{
  "n_kv_head": 1,
  "init": "uniform",
  "decay_shape": "sqrt",
  "seq_len": 256,
  "train_tokens": 471700000
}
MLP neurons of a small language model. Each row is named by its layer, matrix (gate and up: input weights) and neuron, and shows model dimensions 272-367. Each number is 128 + 32 x the weight over its row's rms, rounded and kept within 0 to 255. A neuron's up and down rows have the sign that makes its largest values positive.
Before each neuron's rows, "fires on" lists the tokens most often at its 100 highest values on Wikipedia text that the model never trained on. A number after a token or word is its count.

fires on: "un" 24, "ar" 14, ":" 10, "-" 9, "ames" 8
L3.gate1313 [ 75 134 157 129 134 154  79 160 129 100 111 138  98  72 116 106 134 152 121 147 132 140 131 123 134 143 100  50 154  88 139 120  95  77 162 130 113 105 134 137  65 149 119  92 149  67 110 117  79 156 143 136 146 107 104  81 186 174 110  84 110 125  92 151  90 142  89 216 138  82 143 113 156 127 157 116 108 110 103 173 137 191 150 149 161 184 139 173 127 148  68  87 142 123 146 161]
L3.up1313 [134 127 104 116 114 194  90 153 162 189 120 112 110  96 178  92 137 126 122 144 128 123  73  70 151 151  95 132 104 114 147 188  57 156 112 110 111 129 118 138  63 135 175 133 152 203 111  87  92 150  92 134  81 145 183 133 151 134 116  77 101 196 161 123  92 141 122 190 139 126 193 100 148 112 102 124 120 123 117 156 155 194 103 133 147 112 115  84  59 194 114 164 133 114 118 116]

fires on: "ag" 17, "in" 12, "ar" 12, "port" 11, "r" 10, "ach" 6
L3.gate659 [112 121 159 105 110 139 113 120 148 107 114 119 125  99 115 119 113 190 196  94  73 156 102 147 115 125 161  60 122 149 159 139 142 111  69  85  99 146  95 107 105  87 158 165 122 164 153 131 100  81 115 175 156 131  91 118 166 139  91 116 134 103  83 132 135 157 137 201 162 150  98 117 164 109 127 164 172  87 102 113  83  98 196  82 141 137 189  93 130 103 114 122  69 147 153 108]
L3.up659 [ 89  24  98  94 174 164  92 135 126 136 136  12 175 144 164 117 131 115 181  84 186 165 108  81 168 159 194 145 185 219 143 179 118 114  68 109 123 151 111  90  89  98 130 109  87 182  94 140 149  86  93  67 147 165 151 138 151 112  97 129 164 148 184  95 141 146  76 117 100 132 128  95  96 146 142 111 117 114 140  88  85 129 128 123  83 142  98 109 104  89 154 107  98 140 220 124]

fires on: "," 28, ":" 11, "l" 10, "or" 8, "t" 5, "al" 5
L3.gate953 [103 125 129  41 150  71 122 160 129  92 159 150  68  65 138 105 224 138 166 130  78  86 143 130  83 129 107 165 128  91 144 126 122 126 111  93 106 173  92 133 167 177 133 103  85 142 125 161 152 126 126  80 139 111 160 142  81 100 188 194  83 150 174 104  89 140 115 147 137 153  89 114 109 107 121  70 146  67 108 160 129 117 145 149  80 163 117 166 153 111 154 135 120 137 123  86]
L3.up953 [184 102  94 117 208 142 114 142  84 115 139 145  63 176 107 121 144 161 113 109 149 146 165 109 117 144 184 131 103 196 163 163 130 125 109  78 130 118  93 135 114 104 184 147 151 119 167 132 115 160 130 117 120 117 139 123 154 114 153 126 119 109 151 137 118 191 117 157 136 131 170  96 160  96 132 155 136  95 175  88 121 171 183 157  96 119 137 122 148 145 111 122 131 152 102 161]

fires on: " ass" 38, " Ass" 20, "e" 4
L3.gate1002 [173  86 172  93 124 101 100 144 160 148 120 140  77 167  76 128 114 138 112 200 118  96 151 189 102 102 122 100  90 161 116 188 127 177 122 112 111 107  98 120 175 109 177 102  80 110 103 141 112 153  85 144 151 148  50 152 132 112  93 115 107 141  80 113 141 174 176 153  73  89  70 114 177 104 129  94 126 102  98 149 143  87 175  91 114  95 195 164 129  91 124  88 159 163 124 145]
L3.up1002 [145 171 139 125  74 175  85 157 145 109  90  91 118 120 174 166 148 133  97 155 139 192 120 132 168 139 136 159 129 165 116  58 110 189 173 125  85 189 118 139 114  95 122 125  84 166 111 134 191  73 111 155 118 171 177 141 107 115 165  64 115 106  94 167 125 207 114 141 148  94  92 106  59 111 182 146 103 125 175 155  83 116  87  70 112 157  98 138 142 145 134  42  94 176 140 149]

fires on: "z" 20, "hen" 10, "ly" 8, "eter" 7, "e" 7
L3.gate1528 [137 129 120 150  86  64 122 119 126 102 135 200  93 139 161 131 170 126 144 111 151 124 175 124 134  90 170 122 154 161 145 126  93 118 122 149 143 143 145  98  96 172 143 109 160 148 135 118 121 150 130 145 128 148  81 133 108  82 143 165  99 138 171 156 201 114 121 154 112 158 132  76 118 112 162 157 122 157 102  95 146 211 154 105 134 139 108 106 171 166  79 166 102  82 185 122]
L3.up1528 [187  79 107 101 162 113  77 121 176 145 138  76 139  90 112 107 126  81 116 127 153 179 159 157 145 171 122 172 189 137 143 149 147 159 142 142 147 165 138 106 143 168 102 164 142 161 151 129 120 106 168 139 144  83 124 131 167  99 140 141 133 162  98 165 114 167 129 137  41 134  46 114 121 146 108 114  81 163 106 120 162  82 103  83 177  89 139 217 121  73 124 119 129 133 163  97]

fires on: "in" 18, "ation" 14, "ition" 9, "i" 7, "ure" 6, "r" 6
L3.gate574 [ 81 103 155  85 161 129 108  97 114 112  68 118 123 137 113 106 105 181 137  86 116 102 119 111 168 182 126 130 115  85 195  16 130  94 177 116 126 139 121 150 108  99 145 145 113 165  77 169 103 106 163  81 157 104 185  90 192  77 129 115  92 124 155  95 133 162 122 148 155 194 145 123 149 127 137 126 168 116 170 172 236 178 199 157  88 149 193 131 112 122 121 133 161 140 150 103]
L3.up574 [119 126 134 140  88 123 129 114 112 116 110 134 108 139 152  94 140 112 165 112 155  67 134  91  85 189 125 125 119 107 139  86 172 144 169 110 110 144  88 133 130 127  87 155 138 135 156 162 190 105  73 146 112 122 139 148 188 212 112  92 140  92 146 116 144  96 111 151 130 113 126 148 168 121 167 128 166  93 173  96 100 106 138  83 112 148  94 127 171 147 127 181 159  96  84 168]

fires on: "m" 16, "an" 9, "er" 8, "l" 7, "d" 6, " (" 6
L5.gate1026 [162 122 133 105 101 126  88 145 152 128 153 151  86 122 108 170 141 148 126 233 124 190 111 149 125 114 186  50 111  78 165  98 111 170 159  82 164  97 195 135 118 121 110 142 148 134 110 186 117 195 134 130 136  76 162  77 109  94 165 124 164 167 124 109 117 147 106 148 131 136 154 146 106 118 146 146 112  94 128 172 153 135 103 106 174 132 121 113 210 113 191   3  88 123 121 134]
L5.up1026 [112 123 134 151 149  95  99 113 115 102 123 113 119 108 120 116 160 188 121 134 138 148  81 104 160 156 153 159  60 136  94 118 129 107 106 138 150 132 143  50  94  59  91 149 140 173 113 105 123  99  79 136 188 110  79 139 122  86 111 116 141  76 100 166 176  93 186 153 100 105 116  85  94 155 159 129 105 143 151 117 146 193 140  78  94 105 137 108  83 174 147 113 128 182 107 148]

fires on: " of" 19, ":" 15, " \"" 14, "," 13, "." 9, " the" 5
L5.gate34 [147 154  89  94 185  91  75 152  80 157 146 114 120 166 145 124 166 162 119 157  87  39  94 106 114  96 173 176  91 179 111 112  77 126 161 128 115 180 118 158 123 135 197 139 131 131 192 116 110  84 112 115  92 123 181 157  86 114 123 125 133 109 169 181  74 112 157 158 164  98 142 120  99  87  92 102 182  85 173 132  97 113 149 168 119 175  80 132 198 158 138 106 134 107 142 166]
L5.up34 [157 154 134 130 126 125 148 139 103 126 133 153  89 118  61 112 145 143 127 138  99  50 162 105  84 145  94 152 116 153 135 162 112 112 126  52 135 145 121 146 201  89 138 139 133 143 173 140 140  53 127 101 180 104  99 150  80 148 153 107 102 174 159 134 133  57 130 199 122  73 107 128 127  60 125 120 141 141 119 183 106 195 134 141 134 134 166 175 158 116 156 109 185 106 168  81]

fires on: "t" 23, "r" 7, "c" 7, "g" 7, "f" 6
L3.gate199 [162  72  99  90 146 120 169 156  79 143 128 132 102 108  61 156 146 110  86 127 162 127 150 112 171 103  74 124 164 115 141 174 110 116 114 197 117 190  94  99 178 135 145 130 165 169 195 158 140 126 116  82  81 130  97 157 186 123 120 118 143  85 161 130  99 144 156 106  48 113 143 126 125 104 140  74 166 165 137 124  39 120 116 120 147 126 124 131 138  84  99 119 140 154 157  99]
L3.up199 [162 125 122 101 137  74 141 172  88 199 177 230  77 118 117 126 179 127 123 140 125 122 129 139 138 106 161 120 152 172 141 156  51 102 102 121  98 101 141 167 113 153 163 158 172  61 188 180 140 132  82  95 138  97 118 155 134 109 170 108 106 101 132  87 119 138  91  85 112  77 202  92  88 174 115 152 167 143 145 127 130  92 144  74 193 129 146 136 196 103  93  99 158 100 156  99]

fires on: "ot" 45, "et" 20, "at" 9, "ank" 5, "it" 4
L3.gate978 [128 107 139 119 146 166 143  91 103 190 135 133 128 130 137 196 104 154 159 108 114 106 147  92 184 145  99 117 157 140 151  66 147 126 109 104 124  90  94 122 116 186  76 157 103 109 176 106 112 209  66 120 134 122 139 117 116 207 140  92 184 180 117 166 105 157 130 107  96 116 109 129  86 176 175 147 153 119 139 112 162  93 146  99 152 177 127 155 119 134 132 109 193 121 121 180]
L3.up978 [168 119 140 161 111 150  99 103 144 180 112 112 110 186  68 140 113 200  87 135 126 121 163 114 194 105 117 143 125 135 150 131 184 105 162 120  92 142 125 189  94  86  96 144 108 149 147 155  98 130 110 183 195 129 115 106 105 152  91  75 103 122 110 186 177 168  86 117 131  96 141 109 141 134 196  87 122  77 118 118  77 105 172 137 122 156 128 156 141  83 154 104 163 145 139  83]

fires on: "/" 36, "–" 28, "wo" 8, "-" 7, " and" 5
L3.gate843 [122 127 146 103 134 114 154 116 197 153 110 138 133 107 153 132 203 140 146 136 173 118 109 147 119  99 114 105  89 106 123 129 129 163 118 132 109 128  74  60 162 155 130 142 165 113 114 119 100 123 196 146 188 169 107  61 127 167 109 121 169 169 134  76 123 143 148 142 164 113  95 139 112  91 176  90 116 132 100 138 166 154 135 167 142  86 120 124 154 119 156 150 162 193 127 107]
L3.up843 [186 122 120  80 122  64 143 120 119 131 131 137 158 101 194 166 146 125 158 146 154 124  66 169 126 100 127 137 123 101 141 105 134 134 169 144 154 131 154  89 128 127 106 114 148 112 117 155 109 110  97 106 114  77  93 140  87 166 104  98 146 112 114 122 126 127 113 164 132 125 127 126 184 203  92 125 105 111  95 138 132 124 201  79  86 153 109 126  87  78 157 108 107  94 119 137]

fires on: "d" 13, "ver" 13, "m" 10, "on" 8, "c" 7, "st" 5
L3.gate341 [135 147 123 130 128 200  86 134 120 150 167 169 125 135 105 161 155 151 134 165 139 114  69 133 125 104  95 126  89 154 118  65 130  90  91  63 112 141 163  93 139  81 161 148 162 119 111 119 107 117 116 146 135 126 193  99 181 123 151 118  57  99  92 155 108 113 104 136  74 126  97 132 184  89 106 152 128 103 136 151 128 129 138  94 104 140  52 128 145 108 144 115 165 129  92 110]
L3.up341 [157 143 108 170 103 105 151  81  77  46 152 139  72 177 114 141  89 104 154 100 132 102  81 173 113 101 156  79 120 153 138 130  88 137 128 129  50  99 142 156 147 111 173 142 142 123 125  97  82 149 159 139 131 132 176 104 148 181 105  98 121  86  91 133 103 134 121 101 102 122 102 106 176 121 135 128 153 114 207 113 161  71 150 112  73 172 121 170 105 139 136 110 174  98  66 144]

fires on: " in" 21, "ode" 13, " since" 11, " until" 10, "." 9, " number" 8
L5.gate1043 [133 135 174 109 136 134  86 136 115 141 173 143 136 143 155 136 133 115 129 118 178 127 137 119 141 173 133  72  99 148 131 157 121 144 131 122 179  79 134 146  89  79 146 110 101 118 112 147 149 169 140 164 110 158 109 133 163 127 125  83  34 188  58 128 107  85 204 118 138 114 132 107 212 119 121 132 118 146 173 143 105 140 156 134 119 112 157  84 141 105  82  75 129 150 206 134]
L5.up1043 [137 145 153  58 141 116  66 127 128  72 112 125 138 122  81  48 145  81 141  99 144 163 141 113 105  68  73 100 186 156 102 156 122 146 136 126 121 119  67  87 142 118 130 101 109 182 204 139 144 136 128 152 101 121 141 144 143 131 130  83  79 165 151 125 114 161 105 158 129  71 106 148 159 103 172 143 106 109 138  64 105 212 132 135 172  76 120  83 133 115 130 104 120 121  91 185]

fires on: "ia" 24, "an" 20, "ines" 10, "apan" 6
L3.gate1459 [116 161 127 131  97 163 146 131 204 169 139 142  78 104 146  78 122 189 128 138  92 117 144  70 111 116 147 122 119  70  96 116 113 179 161 187 175 123  90 135 145 116 107 108 180 152 113  91 143 139 112 113 157 112  80 127 123 103 161 139 156 152 100 114 181 110 121 146 134  74 148  76 108 153 155 130 135 130  53 155 102 133 138 126 140 163 185 119 157  54 187 119 105  97 104 128]
L3.up1459 [134  95  70 144  93 168 109 111 143 118 159 179 127 127 168 115 140 120 163 105 145 158 171 162 178 177 109  91  83  92 108 118 123  34 109  94 173 109  76 111  97 107 119 104 166 143  52  94  98 171  89  97 137  50 129  80 206 133  78 136 172 143  86 130  92 119 149 169 173 106 140 107 162 147 103 133 109  47  56 146 136 163 141 206 147 154 174 136 155  91  99 156 140 168 126  83]

fires on: "e" 17, ":" 12, " before" 7, " from" 6, " place" 5, "born" 5
L3.gate22 [110 165 151 123 129  79  90 131 214 144  87 125 145 132 132 130 125 138  93 120 181  94 132  29 117 133 136 124 100 209 104 139 155  96  78 217 122 107 123  84 111 113 116  88 127 109 140 148 165 126 114 117 160 157 107 134 146 177 128 132  84 128  73 176 139 116 179 165  94  98  64 130 166  83 156 159 107 146 134 158 145 147 115 125 123 134 169 152 157 118 104  80 175 113 109  85]
L3.up22 [144 139  91  78 161  92 169  48 180  89 178 125 114  89 190 170 173 104  93 105 143 118 123  87 105 121 133 135 141 134 106  90 156 124 206 179 145 128 141 101 110 136  67 130 117 103 114 175 173  88  77 162 185 194 134 175  87 188  88 125  50 172 105 126 154 164 143  73 130  95  72 111 161  94  95 140 131  72 145 128 127 106  99 154 126  77 128 151 166 157 124 118 154 154 146 180]

fires on: "," 32, "s" 27, " was" 10, "ers" 4, "les" 4
L5.gate556 [167 161 139 130  84 131 112 160 169 204 125 155 157 205 114 107 115  54  75 142 120 177 166 103 133 127 112 174  89 165 145 159 178 103  92 121 140  76 105 139 120 108  89  82 185 115 126 173 115 118  75  72  88 120 171  80 125 127  97 149 128 147 152  87  83 111 126  99 107 118 161 150  98 114 118 118 143 122  80 143 116  85 128 179  67 163  96 114 120 160 122 113 166 160 141  93]
L5.up556 [162 121 130 142  46  79  85 163 166 172 117 176 104 144 106 118 104 158 144 148 105 122 123 161 110 123 159 102  96 172 149 140  66 110 129 147 160  81 131 157 176 124 144 137 143 103  92 104 161 134 127 161  85 142 188 178 160  99 152 175 120 101  90  78 130 132  71 146 122 115 102 102 115  84 129 152 106 142  96 172 113  91 122 148 153 117 146 113 131 129 121  93 131 128  99 131]

fires on: "ant" 14, "et" 13, "h" 9, "al" 8, "ank" 6, "on" 5
L3.gate975 [131 163 109 143 133 113 145 114 127 114 158 177 130 135 114 102 107 149 163 139 129  58 100 118 110 133 124  86 160 142  96 109 190 153 116 143 157 200  82 134  82 116 104 122 107 139 165 140  52 143 134  52 160 133 143  79 130  84 166 125 174 147 166 157 127  96 111 152 132  88 130 119 157 131 124 171 152  88  82 114 106 115  89  97 119 120 123 197 171 106 115 149 174 197 148  99]
L3.up975 [177  73  78 139 106 161 120 134 116  81 141 113 139 137 137 141 129 184  97 121 145 120 158 140 108 128  67 191 162 119 136 155 166 142 130  78 129 137 124 126 126  73  87 153 129  79  82 125 180 132 140 101 176 165 130  99 109 140 141 152 157 141 115 147 191 207  49 156 115 113 131 134  80  90 201 174 101 124 122  49  90  72  65 123 148 128 132 141  58  90 159 131 144  85 121 186]

fires on: "ack" 21, "ust" 19, "r" 14, "g" 7, "in" 7
L3.gate789 [119 172 124 100 148 164 100 144 121 171 208  93 101  77 177  88 106 121 114 120  57 151 180 127  94 157 145 113  77 159 116 133 134 105 168 138 115 172  89 151 105 121  89 170 144 171 139 167 153  78 149 126 142 171 151 154 136 137 171 157 162  73  99 124 177 123 150 171 188 171 127 133 128  97  92 155 113 100  91 110 133 102 113 103  95 163  87 101 165 137 103  87 132  91 194 131]
L3.up789 [117 127 101 154 171 201 107 155 154 118 145 152 108 100  96  74 134 153 119 122 119 157 144 142 139 186 138 109 162  93 147 161 130 130  72 130 144 142 144 119 160 104  77 110 133 159 168 139 124 145 119 152 198 142 136 126 128 150 134 151 162 103 147 100 136 148 121 119 142 150 200 102 119 142 151 134 154  83 148  82 110  83 110  90 114 187 162  95 176  54 124 131 118 156 145 152]

fires on: "l" 21, "iv" 20, "av" 11, "r" 8, "i" 5, "b" 5
L3.gate259 [119  69 158 100 135 197 125 118 107 171 163 106  93 129 104 166 117 213 133 140 177  72 152  88 119 139 148 162 136 126 140 119  91  69 136 118 109  70 121 153  89 101 137 103 134 152 123 176 122 117 114 159 115 145 124 129 153 166 134 147 113 157 129 102 142 136 115 192 140 133 124 132 123 150 105 191  92 146 124 192 145 180 130 152 101 171 164 119 135 151 165 146 138 131 112 103]
L3.up259 [104  98 142 123 124 134 174 112  77 138  97 139 134 113 112 128 168 135 134  89 118 119  91 116 168 158 140 112 174  85 167 106 154 141 169 133 101 150 125 114 146 135 164 111 141  96 149  56 137 126 136 152 131 106  88 161 164 130 162 178 157 166 155 158 150 104 146 119 135 109 141 159  71 151 120  90 187  79 139  79  91 139  87 161 162 121 137 130 169 121 154 164 114 185 139 131]

fires on: " in" 51, " under" 10, " of" 9, "==" 5
L5.gate7 [ 96 164 124 137 157 145 194 150 178  96 153 104 126  99 103 140 138 107 102 128 144 120 119 108 106 154 168 100 115 152 190 134 139  27 122 133 133 178  95 102 176 119 148 114 165 147  87 119 115 181 114 148  95 124 147  70 145 103 107 120 138 107 134 143  64  84 122  74 162 119 109 147 169  98  91 192 131 145  72  87 111 167 167  93 129 125 153 122 160 219 115 137 124 108  78 225]
L5.up7 [113 157 137 146 107 132 108 130  80 165 107 172  51 134 124 103 125 142 160  86  97 118 112  92 130 135 141 128 118  96 172 111 155 130 151  69 130 108 130 112 102 126  84 128 142 137 168 120 100 149 137 135 134 156 163 151 215 158 191 113 109 194 113 160 127 134 182 154 103 119 109 176  64 135 154 113 117 165 133 122 113 148 103 109 141 145 161 130 167 101 106 111 151 157  88 117]

fires on: "f" 15, "ol" 10, "-" 9, ":" 8, "ited" 7, "anguage" 6
L3.gate211 [ 97 106 158  69 119  80  53 114 155 139  44 106  81 167 186 135 131  52 139 137 140 152 128 111 147  93 111 113  91  59 132 142 113 115 116 141 100  89 117 101  79 140 166 103 217  82 104 119  83 123 119 133 142  74  93 107 146 146 126 153 157 100 132 101 139 156 146 154 108 131 145 141 185 198 158 148 148 148 162 111  93 101 139  94 175  62  76 100 159 103 160 154 160 137 132 135]
L3.up211 [117 108  85  65 107 173 135 129 182 114  91 136 151 151 144 121 161 123 119 167  91 109 110 146 142  96  94 167 105 131 161 146 103 137 128 145 115  56  88 183 135 153 148 130 174  71  97 104  96 181  87 142 141 147 142 110 133 127 150  62 145 117 165 101 134 145 102 180 160  93 162  83 109 128 105 107 135 187 109 129 142 118 116 143  97 179 107  71 156 182 127  76 121 160 149 175]

fires on: "-" 90
L5.gate1483 [170  59  96  78 136 122 144 137 143 150  83 131 139 127 139 123 117 232 146 135 137 149 108  93 167 105 117 130 184 163  83 186 128 117 101 115 147 130 125 107 210  85 183 154 139 158  67 114 125  97 117 183 119 150 147 127 122 159 153 164  57 115 131 139 182 150 126 105 182 105 119 112 116  65 172 156 133 187  91 155 117 182 146 107 144 181 149 127 123 166 130 116 124 164 139 156]
L5.up1483 [148 128 150 116 191  74 148 132 101  92 144 130 119 114 149  88 150 141 131 121 117 110  98 181 146 129 174 102 164 140  77 223 180 129 143  90 121 133 126 161 147 104 184  98 163 179 128 103 142 135 106 126 173 166 116 118 118 138 116 131 108 106 149  88  94 130 156 147 108 100 185  69 108 178 127 178  93 105  83 183  75 139 121 115 141  92 117 112 147 164 150 166 136 128 173 198]

fires on: "a" 14, "ie" 12, "an" 10, "hen" 9, "ia" 7, "eter" 7
L3.gate130 [148 126 180  90 117 106 148  79 190 162 125 122  85 141 164 201 118 144 125 133 135 133 157 117 136 148 137 108 141 159 145 167 113 146 165 118 198 201 138  89 126 156  89 141 218 134 129  67 162 138 103 134 141 142  81 114 157 151 114  90 140 152 130 116 142 161 125 122 105 123 155 158  67 155 140 133 163  84  82  54 120 141 124 118 113 175 140 167 144 112  80  76  70 127 132 178]
L3.up130 [135 116 148  74 104 151 149 107 148 158 136 138  77 173 186 149 138 112 168 101 169 206 177 160 162 126 108 140 168 163  93 160  69 111 150  91 149 198 113 148  99 133  93 151 134 167 102 139 140  52  95 157  92 160  73 184 137  98  95 135 166 139  72  99 154 145 139 151 100 128  81 158 158 137  87 103 189 125  99  91 142 132 167 125 109  76 108 134 145 116  97 124  92 131 187 133]

fires on: "-" 17, ":" 16, "|" 8, " out" 6, " back" 6
L5.gate1156 [156 130 120 131  79 170  91 140 143 118 123 138 155 141 120 162 102 112 102 145  98 195 124 133 143 139 201 145  79 115 120 103 120 145 202 111 135  96 149 124  82 127  79 135 106 138  90 109 142 109 141  89  85 184  70 162 184 100  31  75  99 131 104  74 100 146 111  97 115 164 108 137  93 114 164 139 170 101 185 117 130 162 108 102 121  89 104 164 104 106  90 100 153 154 179 118]
L5.up1156 [128 133 152 109 128 138 159 132 196 159 119 128 128  83 123 128 148 184 101 129 105 133 153  77  68 128 158 170 130 149 185  62  57 108 109  95  77 130  94 162 132 108 143 154 203 112 190  68 148 161  96 133 128 141 153 151  95 117 115 143  71  93 151 150 113  84 139 143 127  94 153  96 122 125 112 156 158 112 118 155 182 139 165  80 105 144 131 153  93  71  92 113 147  93  54 157]

fires on: " in" 55, " of" 12, " Mar" 12
L5.gate253 [145 178 133 109 175 128 133 148 128 130 136 110 136 164 144 138 169 111 164 157 221  91 156  64 129 123 130  69  49  90 126 140 166 138 103  61  89 109 141 107 158 109 101 142  89 153 157 107 128 162 100 133 146 155 203 167  98  76 166 148 153 135 129 167  73 121 153 123 179 110 148 125 152 111 103 166  98 127 126 173 107 134 136  98 105 136 124 105 126 189 164  93  68 144  86 128]
L5.up253 [175 131 136 142 206 135 106  94  69  98 103 152 113  91  95 135  93 103 204 170 113  94 152 112 149 122 148 174 125 127 121 113 104 160  79 103 131 109 164 139  98  73 125 174 116 115 166 116  90 159 125 117 111 177 156 150 130 170 172 134 172 170 142 165 161 200 153 160 136 111 113 145 112 102 148 120 151  99 130 131  94 116 199 117 141 122 141 161 139 136 187  82 181 103 106 121]

fires on: " |\n" 47, "|---|---|---|---" 22, "|\n" 14, "|---|---" 13, "|---|\n" 4
L5.gate526 [121 132 188  98  93 147  89  99 183 145 115 142  94 125 115 129  85 164 140 116 146 127 160 164 118 102  94 128 146 144 149 172 104 118 112  67 134 139 116  78 141 149 197 166 103 124 149 180 184 169 163 146 131 121 137 114 127  65 129 117 168 131 151 162 137  76 142 146  95 103 142  98 120 128 188 104 156 127 132 156 107  66 118 201  92 116 109 135 193 115 145 118 163  95  88 144]
L5.up526 [143 150  90  89 131 119 136 123 225 147  99 113 107 141 140 135 153 127 138 155 112 130 104  71 146 170 132 184 113  87 123  74  88 120  96 141 127 114  62 152 116  95  89 133 139  97 202 120 104 162  87 121  88  49 129 116 133 161 116 152 131  91 156  76 128 169  76 138 161 137 103  60 154 139 109 117 165 168  98 131 164 111 128 133 174 207 141 113 150 100 139  91  98 113 136 111]

fires on: "," 76, " when" 5, ":" 4
L3.gate218 [161  63 135 104 136 154  59 119 196 182  94 149 127 129 138 139 108  79 147  82 105 174 154 107 109 153 148 133 161 172 122 105 155  98 105 129 145 124  43 164 143 150 119 127 123 197  51 142 167 182 141  62 139 160  98 146 150 175  75 140 134 135 150  81 123 158 118 182  67  81 168 142 109  72 153 111 123  93 140 199 124 102 196  69 114  67  68 136  64 142 132 110 140 154 163 107]
L3.up218 [176 100 141  60 131 135 100  99 146 143 109 136 132 168 133  99 191 130 124 117 133 118  83  59  69 155 167  90  91 148 171 176 150 142  98 136 123  96  81 133 125 135 114 111 133 141  84  87 152 123 162  64 158 128 159 187 172 111  83 148  96 112 108 170 124  72 119 190  82 134 130 114 184 112 168  78 112 149 104 167 142 123 175 164 140 102 132  47 141  91 159 105 101 173  94 167]

fires on: "," 85, " that" 15
L3.gate1535 [154 115 170 107 145 129 114 118 116 128 164 134 161 113  92 116 127 125  94 142  75 107 155 133 101 101 151 131 178 176  90 152 139 136 207  94 162  81  66 128 142  55 162 131  98 153  82 135 134 148 159  96 144  84  80 105 147 153 130  85 151 124 189 135  82 167  80 182  87 132 152 165 142 144 146  81 140 143 151 175 124 158  99 169  90 161 126 164 164 101 153 113 152  77  90  91]
L3.up1535 [142 100 120  37 170 129  79 151  86 142 139  95 103 137 148 111 115 138 167 111 108 178 143 138   9 136 141 102 163  92 148 114 128 121 119  93 148 123  85 151 112 138 115 102  71 144 105  93 152 173 169 150 191 179 131 137 138 172 110 115  80 134 114  90  80 128  89 127  85 168 139  69 117 139 116  95 107  69 139 181 112 174 110 129  93 150 125  97 157 130  93  81  93 144 110 121]

fires on: " |" 16, ":" 14, "s" 13, "ext" 11, "otes" 6
L3.gate660 [ 94 146 103 169 149 128 108  86 144  97 157 169 156  98 102 114 133  83  85 175 157 151 133  65  90 145 141 114 168 173 128  73  86 179 145  83 145 129 119  98  79  99 102 114 134 166 133 146 155  77 112  47 115 114 158 197 107 180 129 106  95 125 103 152 112 116 133 159 124  92 138 175 109 128 120 101 194 109  98 158  66 123 136 120 130 163  83  50 158 145 100 147  97 152 168  91]
L3.up660 [112 123  97 140 159 102 125 126 140 104 146  89 161 149 180 136 111 142 190 117 148 156 108 113  77 182 146 112 134  73 167 100 135 104 109 128  73 102 140 141 127  93 159 136  76 139 153 111 165 115 135 152 115  93 160 179 112 102 106  79 130 142 109 176 115  96  98 143 133 129  63 167 176  82 139 107 126 150 137 206 156  96 136 150 124 106 151 102 139 171  86  77  67 169 102 172]

fires on: "t" 49, "ad" 7
L5.gate192 [145 141 165 147 105 140 124 144 139  44 176 157 148 169  82 178 185 124 112  84 115 166 114 100  69 130 140  85 111 132 140 130 121 119 228 159 129 137  51 124 148 181 160 133 126  85 151  77 110  97  95 128 130 129 176 137 151 175 166 195  78 151 212 184  51 163  87  96 101  94 204 134 157 105 105 158 111  45 158 133 102 122 126  81 127 137 127  56 160 142 148  93 149 133 112 127]
L5.up192 [ 88 126 126 108 160  90 106 146 104 185 105 114  22  58 146 109 162 108 107  91 181  88 137 173 121 114 128 138  98 149 154 136  96  85 107 153  79 101 147  57 132 107 139 138 128  76  79 143 169 161  95  93 112 122 115 181 149 169 122 153 138  80 149 136 119 125 133 155 194 109 162  42 108 151 115 113 158 155 144 122 177 121 128 151 188 183 187 156 149 176 142  98 165 113  79 129]

fires on: " by" 35, " at" 14, " to" 11, ":" 9, " from" 8, " the" 8
L5.gate553 [135 104  74 118 113 120 122 130 161 160 125 131 119 115  97 122 115 147 144  92  96 190 162 154 154 161 142 122 180 124  82  88 167 143 159 133 109 148 120 146  93 119 122 113 119 182 140  36  51  94 146  10 173 126  72 121 161 108 105 156  79 133 157 138 125 134 156 128 210 158 113  93 128 115 149 120 127 118  83 139 122 106 134 102  70 135 121  87  93 103 150  93 131 139 193 185]
L5.up553 [126 140  85  91 134 139 123 133 135 176 131 205  98 124 155 123 153 165 130  45 147 122 119 101 142 223 182 123 113 124 106 103 170 143 103 121 134 128  90 168 128  83 148 173 142 129 133 112 113 117 125  97 104 122  89 132 116 145 118 145 134 132 126 137 149 101  77 134 149 147  88 114 205 155  97 104 163 104 224 108 171 152 134  93 142 110 123  91 165 171 120 116  72 112 148 160]

fires on: " |\n" 26, "|---|---|---|---" 22, " as" 10, " \"" 10, "er" 7
L5.gate1352 [125 134 183 222 123 126 138 136 143 118 132 157 158 152 104  80 138  99 140 158 142  73  86 128  94  93 122  84 174 101 176 196 154 109 121 143 163 149  75 105 177 107 120 127 133 171 151 104 107 124 100 143 113 134 115 119 113 161 120 120  91 125  66 144  77 132  89 220 172 154 127 118 120 124 120  87 145 139 158 159 118  95 150 171 157 155 154 121 109 104 123  96  93 100 141 104]
L5.up1352 [146 126 161 147  99 159 170  89 163 116  74 128  91 173  53 120 145 136 101 139 129 192  90  54 137 113 121 188 125  93 120 129 162  93  94 148 166 130 126 137 136 126 107 127  84 103 123 138  89 170 127 167 146  63 171  66 140 171 133 160 109 110 163  81 117 147 146 168 127 123 150 108 156  87  99 104 133 149 164 202 184 143 135 136  87 152 142 125 136 123 128 111  93 136 103 187]